MLP neurons of a small language model. Each row is named by its layer, matrix (gate and up: input weights) and neuron, and shows model dimensions 186-281. Each number is 128 + 32 x the weight over its row's rms, rounded and kept within 0 to 255. Numbers have three digits each. A neuron's up and down rows have the sign that makes its largest values positive.
A block is one neuron, or neurons of one layer that tend to fire together. After each block is what it responds to, as a language model described it from the Wikipedia text at the highest values.

L5.gate59:074161147156201092069154105123137156128129080175135092183167145112109169102109126158214186101116127123102195155129180123211106153113098163069140111069178105122121121126110183108129162072125155116082115187118077092095161121068093108186102095092097148095119113108078099182127138133123106079
L5.up59:176195122116089179118119171122061127143120170142154165203137121130089170113120108139152171170136148098136069141093076123155124179181139122035113101103126112102095148101099138106143117124145146140182111144076109197138130120146108129124128100112122094141146114106134120151089109130093109154
L5.gate116:096082174148176153156103151105177147136165153106059100120077133113126146126085098192136187114166112127098117195132078145100162166061093101130093124124122106116087136138141130058154157122163169117071148135134095130102107084116047071155126112174091070142157106128078080144147177085090084100
L5.up116:123125151162150076172073151111078129099123164137152142161105136143114161179101082153125160079142133177085109174120083109064081198078111139147096182159186135126117154076098122094201129088117130154161129100134080165081073165200104129166170187176099131146182083146110145137128163111090113110
L5.gate120:091177144169160100170120159066123145105145082081107100114165169150113168077133101142135101112182160160122134123143151126144119148101136132079154132111193122098105145133102128075096155177108175138116150116174116144100105113147078146069151154115180108124182187134067157114105183195099125158
L5.up120:122106154162104167085163096103153153088131136113125190132116101148055141181124134162116131134066165095129137173155099112118098142101174149106188128081194139135153108101107134130167117137117140177091103112151111123172131166073119097111178190071096163136116117175145095131108133076156091082
L5.gate227:117126115098145133168132158076191112099144093132113131123075097089122177095209211127211172122160141172091140179136156125146161157093161093104137134079117183109135165148105060117137167130126126088146168127128116120091091101149124120160106188173157128169130147138099173150155124154139100057
L5.up227:127162170147105177161157144133169185151146064099177150133124085125044167175146149201111119166124155091109135110126131168098124141180124170170095113092162199131127084135131182152157180106119175136121195125130106097103104103111166082144112114152116106180081127151100156108144133146092054102
L5.gate355:160126105157119170163078147109131153098120131122115162166084143133127159160141104158147132113167111124108153196160106132120137127157120084166192116103131083117155095122157109073081163120127101147118158140132167141087183141106112153153036107154109152145155148078115151169108121123105122097
L5.up355:107143100087146116136107102112169160103098183168124145175108116096128108089120079117093180113100157092196159128176101203124115133156143143081125089127207067091121122184158080117114143081133150104101134170138175135113121058105122063154108090141150080178089147148125118112101136136123080112
L5.gate529:107125126183140176190144071152186174092125093089113127156147108125126195068090115141181141122164058113104082165109190144120146133082086097133148159113106105141205119177100114154136148105104141140153109099090133067118091172164124177146121102174116102119125099162128151124102168138082119130
L5.up529:167098119101118145138111123123110192083158059148117129185067176156119124100080119148150200098096103143161157089082106169142127199148139126083174105103159175133195064187098136129148078119095099143141166099101151059100127111159112124123144141147137156131129086158139065136037138115108105144
L5.gate711:168143157151175146116174107106098197114093147064116133102086130119101149162100077147148088098146157115093123159129130133183137178172147160162098150131133127134146107136134166136157168080137126104143153133143094166127077085150090122090129146147113080132097075132156116148116125105150159092
L5.up711:102125123127080105121144099091102092125125135166118091093093136125083098119153117149082170100123135140168132131098139102093123231145105126158211146159097130085188128121116177123113147168147112144064173117142065117149109160146180090087100127057119123111125157125115127187052093162084174200
L5.gate930:174163143167115145180148086041180167104163155090069127058117138123144152119113199140122102096126074141105140118067156143102135152108090135120131164117114088144116143114085137049174153143137108108115143093070137101074166106145084129150174050106139129136095121082088127111111082124127107087
L5.up930:077122156090139072145087119094090111150187113189156198128102147127137129179099109152113149169135150145120199116137116137154129150168145185163171102139135077210106106123127148144108123123178122163143118126160075124126126060075105135135149076125137128052191165168122129118118170117072088114
Responds to: Table row line breaks

L8.gate77:154159148114137092161146127193121133167126133172174175158128136121058140129136135110179124107087124127113165136109137163107101109098090135134118140056085125144105143087125143104051152143169102114112192109143115142123190113114135172201148126195083149110158078135100077164114154100159111084
L8.up77:090085159109102067125122098133152151151201160122082175169142103094087152096152102117152119143128073165112131181102120101149094163027076169135130120070101098135120118160142094071114176174138123199162131153154162173106132053119096122088112174159099133147181151123151125171160113138110151120
L8.gate165:093122118101147154163149126074092171139116149123135140124136120088134156103146119080100119132150125109057104141120184079121067151122084112107145149160103152119154188153150125131138087126123086101132127228118094154189173153116132153135164128099143104117156145122140153179140084138203133147
L8.up165:081169193166104124176155128097153167123075130125180136075106105176134139144148156084111132125130179076118143035142175161134118120052149133117118129129055145111144077130094139075142185124105143134119126162136117147082102152091140083113168061076149104148173127064145124122136108110177145117
L8.gate171:074200191148086140190196086091139160140077097069089126163087165101113145106146115080088089119154100143150167098135155096104119161104102110133099102121065177102137162154087083120148079087127119059062190142093105101097097147158100123086123097095129134163095180169108097156177083170162106151
L8.up171:117093089138113090144140144135137055142151139100169159173170170123104090133125097091136131051133139194151095139156136165066124142118085154134220124106165122147117102122125083111000119084094078136102132124147077121101141077139099142193151136066098130090098072159108128121222154139180145186
L8.gate618:101119108179121141158097137109133140152124105149095155120132171150155145126102153095108127134112125091097141109121156159146091145120101095076184138131149155132096145101111175147103188098065172125180170132095120149074137106124081108119101110096147154137099088145112107138096130189080134069
L8.up618:101167090125105083066119120142073149156149163176136163157128093099099172156152134095133146143073100145075170141106102122089093070144095184200144109151111135092101157176118142114142119188081141107119146124136096127127110108093089150118090142120114143092074070186138154132130136095147098145
L8.gate743:158085139130143112110176181166198154101117119153116136105157177144110137122168152072102092107129114076151132090055110157080133175152119127117158151156166112154124135179141105071170150128093185098099118136124088161134146152097138122121151104124140087084166158056110156088137108115091136142
L8.up743:140083120117120127180155165087161084131196118153107109105132112103130164162109164110122103169146152099104154108105110176140126074187151073095154102165143168162152047110081169086090121094130112137078146141116132130127150138125072140139155140104109125110149167196095139120134099100111107108
L8.gate920:171109209132138136129149089141153148091130166109111139130098139090103182144125167109149132135196193185121180164095152096141117177117114070066095120142104141097130175067133044149174085128139117129092149108095150146095062143171112137084122138149137239100185155124082111151143156125149115127
L8.up920:105078190152115077064126145109158136133186140101086121129104123110160123171123098147183124140134138154157206137114161089114133111129102109140161119060083152166070086079141123148113139160121149133182103075160136135123107144158142145127111140164115096105163087140136120093086114164161124093
L8.gate959:153140147076129133108124135089112184173130148140091140155104159149095131118125167149151175161105134164115165129089158118131034137100156027077124131126126132086151103178166089142137134087128172090103088112140161103133106142086160147175098062139091205130146112144104106151124082128132147049
L8.up959:140156106109096108089125108133091114103174157140180117158106135146074122190138147152167176139140134152138127151087137102123053092083145102133106078170135167139177087169122144124121171139076141127133128133163154111113146080081135143133119083153093166066173111182146119185123087137118140088
L8.gate1001:115083142121123102136124120092162163096119147118162162162082085085102189144177122144180166179172132158099153148057098080103160160157090100110166122128137153188099110157148097148082083107120125144112110121090184149083195071081125106141102087108156095167114115143135075167143148102114202106
L8.up1001:066133177168088144104113154130071171159118157058150140121089122130140149148111141129106095175142158122157152149165132145175178071146091151158143107119067067126140160084131084106110138120119112186086129101117109146142115150108137143171150087069120141155140161204141139141101184187148134114
Responds to: Paragraph-final periods

L2.gate698:084156188103174086118146187181167146234143126187090105068107112145090140095125104138095134099127111120118190097083142114134133197052128139142205143133153096095103104095166152097144122128176130172139136115131102133114132131126152081104120134180058180166130188073117134175106178154113103032
L2.up698:142081152120080138110131183123152175106090167071154126123128138182125100052191111163099092112149109112137169162093052086074162129098109117141163160102143168137097122116051068083110135089152150105116132147141134128139124123154121107134098083150173108201138188149150148109135189122135106074
Responds to: Table row ends

L2.gate679:080094140126103126155189139133118164157140113149112123136053169117073141129155091099185168089092125118163192101128194104118127095079172064135140106085154069094148145168212103090137087119100160123160079161103183164066146173119099075119159165184120091133110120064093115176083158133074142115
L2.up679:072155124157196169085117148122125156148150174119104149161181095114101082163100140077153112167147151122180154099120127162138108122068132068203148138105110130081082069123143123119130150165095119114153110163072149146133166096103140065160079105104146136137159125140137154153104116175151186075
Responds to: Name endings and paragraph-final periods

L5.gate211:136155173140131124115123087130146181170170112155194104098098081111145176098102148146150140107073159146151100114149155138093127112112112113100182162084095131092076139148144078171081153177141080135044110122152151135170110151132119137076160137106203101162135057128106130193173165136116095126
L5.up211:134118119120115070125076113110174109081102138131082108128109127114153129120149147102175117120141093118098158115099149111073086077104114152126149166133107122125113140160110197111145152156096131142155092095152085107153084139157138108148133198129133163122093137161150124094055156170082119093
L5.gate336:122155150161126161134119142066093173174131109153180145117096123130161177135142111142126124165119068141091116123137117119089180151132147093199092153116128136129084093154177123052099139102141098154070110149127124169109207151101118089159105116147099186087202167109060122146165181111170064176
L5.up336:127131126120118099121075067191162197135167127100062154188175092078078116125116099148163100182187172142090072094154106129087204119085130098177091127122094154064139184176117116109159108161110123107090123103134135152150122129072136133144077173132095109135198182115080100186079100060182137139
L5.gate343:079112160117143124138178111125171179114138120125064143129116134189130111124094167157116089195150156118110133094135110200175118176117159149154123078154157120114111058147127152121058204130122119094144090161120097173114088153103149131147138145140081163138157177162139125165100081158112142057
L5.up343:042103112152224137108140130138142150180110085112154112131194104166080113112115140160124111201102169109110106132099096173106179183132102125098110115128102093103105083123153169105162125114184144067094146118184115130146103141052130089171149099119131076098156150098055117160146175153224120062
L5.gate436:171129149166147162131108143009126125147158145073098166114137139112085178118210100135117093180182099195146117112112103056102130151077164091139114094130079022164140165131153073102119150118140138088084119113132152145088155128102134133146081142137080121158117130139065073159095123137140151098
L5.up436:161163104158098108102126083132160101181153112154125105069197113127113183125125099143101054128082095143182109120084080148052151134076120170172147120138127066141113185144147133135197145126101173159113104140082116163075153122048173167120158175097114048127115075160102119072106133103130142177
L5.gate467:099112130128115194084106167138099182138187140098189109109117153116127096129133158095158127113162124131102081186181111153091124133125078095122070143093146113105123115089175075136183113160143138079112139152154155198101080062106147080180154132125087158153091147090128148132094135128117104146
L5.up467:153126146061183150147142115143072138111136121093165150098138144136095062171084121075114124070126094140142132108164133167084144146139100159086115087136125078146135137175142134130128127128096126142170070177120138150151140082154140101127113119151157150198124137127141181064068119115099136125
L5.gate676:063110197165081098147134059122182149168082105155142183139165151149074164147130124204158130147098109147160085130120102105140141117119130074094132158128125114092113138207133046103138165156087136125048155121136140143150127113094084121150094109098122069138178113151106130154073095116172103090
L5.up676:086101096147138147100110164146116157111110092128081106127138159122092171133160137121134113122151144134127090106110120119120096149141128149091097113128163075178081089157113126125153156151136169128088149089150106098104103103094129151113182191128089113089164120115161114116081184131141103085
L5.gate888:149155143125152114109203132127114136168140098187141140077108186126134121176188108131205112103148123149149100170140171159082120187093150118084108096089140120126102178148141037127135171112135054077049177142141079166145130118164134174130141148126098107086166153183129124173109120110136151146
L5.up888:067143158080116130078148132109128085072108150092137133101137109075113075100132162169145139195111164136127090147156066128146129122159091117153108156095168103096109130133157097126145131133119130179138106076181111119103067152098115106146175171137103093148177128164135144168082140102139101129
L5.gate907:119055114148109102134168115063135136174173098176114122096167139111143062154087174162101052166132141128087111160102175122140128200056130129148153078068140126128164131128167118088188125155078163083104148151154139154114171081122028167139091155091123088086157144205133158117088071148139108100
L5.up907:136142130070148119137130120169166133149168105097177132104094144121123102164164105157171168152134103172151105149160155130091153213070127097120123140154121145102155094150157089139134189172143105174088090118149081130107201127118145154118126174127088136111136152146122206159088102130100123146
Responds to: Award category openers

L2.gate219:151115161129142184164175133083095186126112127096164127108097134134140151117146123126082159090129037101156133128178133093126134141114155165115085128112065121139116124174161088111110148207107092127082108110184118117136137150064124133141100102061167089195107191156106106111151095164074101142
L2.up219:149107066150107141135049121163089141133139155122115125077172099159129068127165118144131112150128154098149125146133130095101086161127125148140107104201103136086157161074137136122096137125066113168091127119182110136146127216111110121144091146102179070090141094101094136134125058127115155137
Responds to: Rank and lead words

L8.gate70:168124143219176130108139114172124161132119126140122103115139115125104107107197130107112164133125170134133141172152123100176072102157147184094101154137125151169133159067116114148190151144156113058148098080179081113179085150106120071127135141132116159142118075095137104146166165174114135101
L8.up70:132130146100068107097111083151135110165145132107110143164115156122066102112112170110173116095121170129115168080171195068078103105114111138165126134136112127114119082112116148100106055131121087118152106171058158181116143121151164112124111155120130104086115145115137113179160145105116118173
L8.gate208:114148130174136141078172199190202171122113154142085168146165155130117096065138122155118166152120137149062136167144105154152099142143124145117109138076113114113079123057122154130110140093082117136144086066158165101072196049121126138129086090120056150084107094056114111136183139197087124088
L8.up208:157095187109086066139141179125100103125128146130057173154106147134149211092066145138208142101154127110065098117145129129167117100158141151088114100127113116097139158088142164167123152097178070136172189164077160134140178074134133107154077084157161191090115085118104136114132117105169122095
L8.gate302:124108205162126144142148170104184181151146125100114192075180132131086133176147109213141115097095093138055118160120144125139124214120121124093154154087142095127126129112096165091122152111046136098082130132106069152111107111150100143113115142158078102091152082183148122092114174101104118127
L8.up302:117107078119157167104121137141082135169119126085159166118115175107096192137157139136162195094166140140108118065127119184076104142131088172108051140133131090152192144107054142128129132127140154093119117096107107088070120123105169188161085164161098131153103120146118154064133102097118105123
L8.gate444:116114173174145129138060156084109095129100114101113186171161176127127156131147060141156131146129165159115072186169046131119129143118142107150080162088108143115096183108121127157083161152086214043142105141129083148097135097211100131097103150137103094074082089124139089149120093153140111132
L8.up444:144119121105173165140146123105104118055070165087146131125180125110155140151103119081104104129155124107111063101152139130162146169167084162078143103116188092083168162154159161163104129141119162110096174100113101134135112179139123162129135133146124123096137119137124133038154127165098145145
L8.gate616:159089116082117116116169137146130120113187111129124164086102187139167106165128099181181157142101111131150086132088103161122119116188137127133141108096100103145108193138140128150152130083151097092147123125094156121148143072113130121132160168160122118117145140118152086125159130085163124112
L8.up616:157127078077149161170113104092153096121140099097085099182168114162175139149115050172149102112085144089120127147112142138118125124142129095119186166107137204168098098042143146171114111150135169167147114144125172145172168149125168155142177107122139218159151175141116129185218154137136172113
L8.gate778:119138117197151166136079129123075139170089140149096153098144103128140111051146144104122086126108122092122125156125113160159117111080099105114125178116173084063131118159185070121169160168097169065071121114079130116168192138133135111161146105154116097130119093049095093127080124113113105140
L8.up778:069108106171146153114135208107142146151087098185124163098142154073148075153162159080152070134127125154136169158090134081161141171097182116155164123073095182121065198133174138162174106054130149102100110149133099166162174129149122122170127147132103098092078143167083114133192129142141117110
L8.gate833:145091157153178114167170158106145154160114067132122134103141127101205143161117125159132147123144086080075104176150128110169104094137084141110182164129196131154124114166211163167125151090109134117103046114163163169138116144134050121114119155142114127152123152141153135118192082157060089122
L8.up833:142065161130192154134107136109105111171103100112099183165130137159161173192076171096098121135112083109075072123182112111133083117189147147099097145143152125140160084122133162170144155094143053129137141134149145144108084092161131104106141143133134135123074127144164161113138146173102090106
L8.gate890:117145136133135104143154141142147172137170130081138176150084149115138086154163098138198150096149100152086101160139094087100105145173148133108144148112118122169133142126147164125080112112100101116077097089162137112104156076090103136118148139161109102114179109114094116114134141101143059148
L8.up890:152147108157143097149125138109132167140126139090075158137138119116131123148142063182178136094149126146051073127118116125074085081111097089144110153048206085151076142181196067141113133117091159109102086111182096123206167076128184118174148143145080161140147115181152109121123108093127113113
Responds to: Wiki table cell separators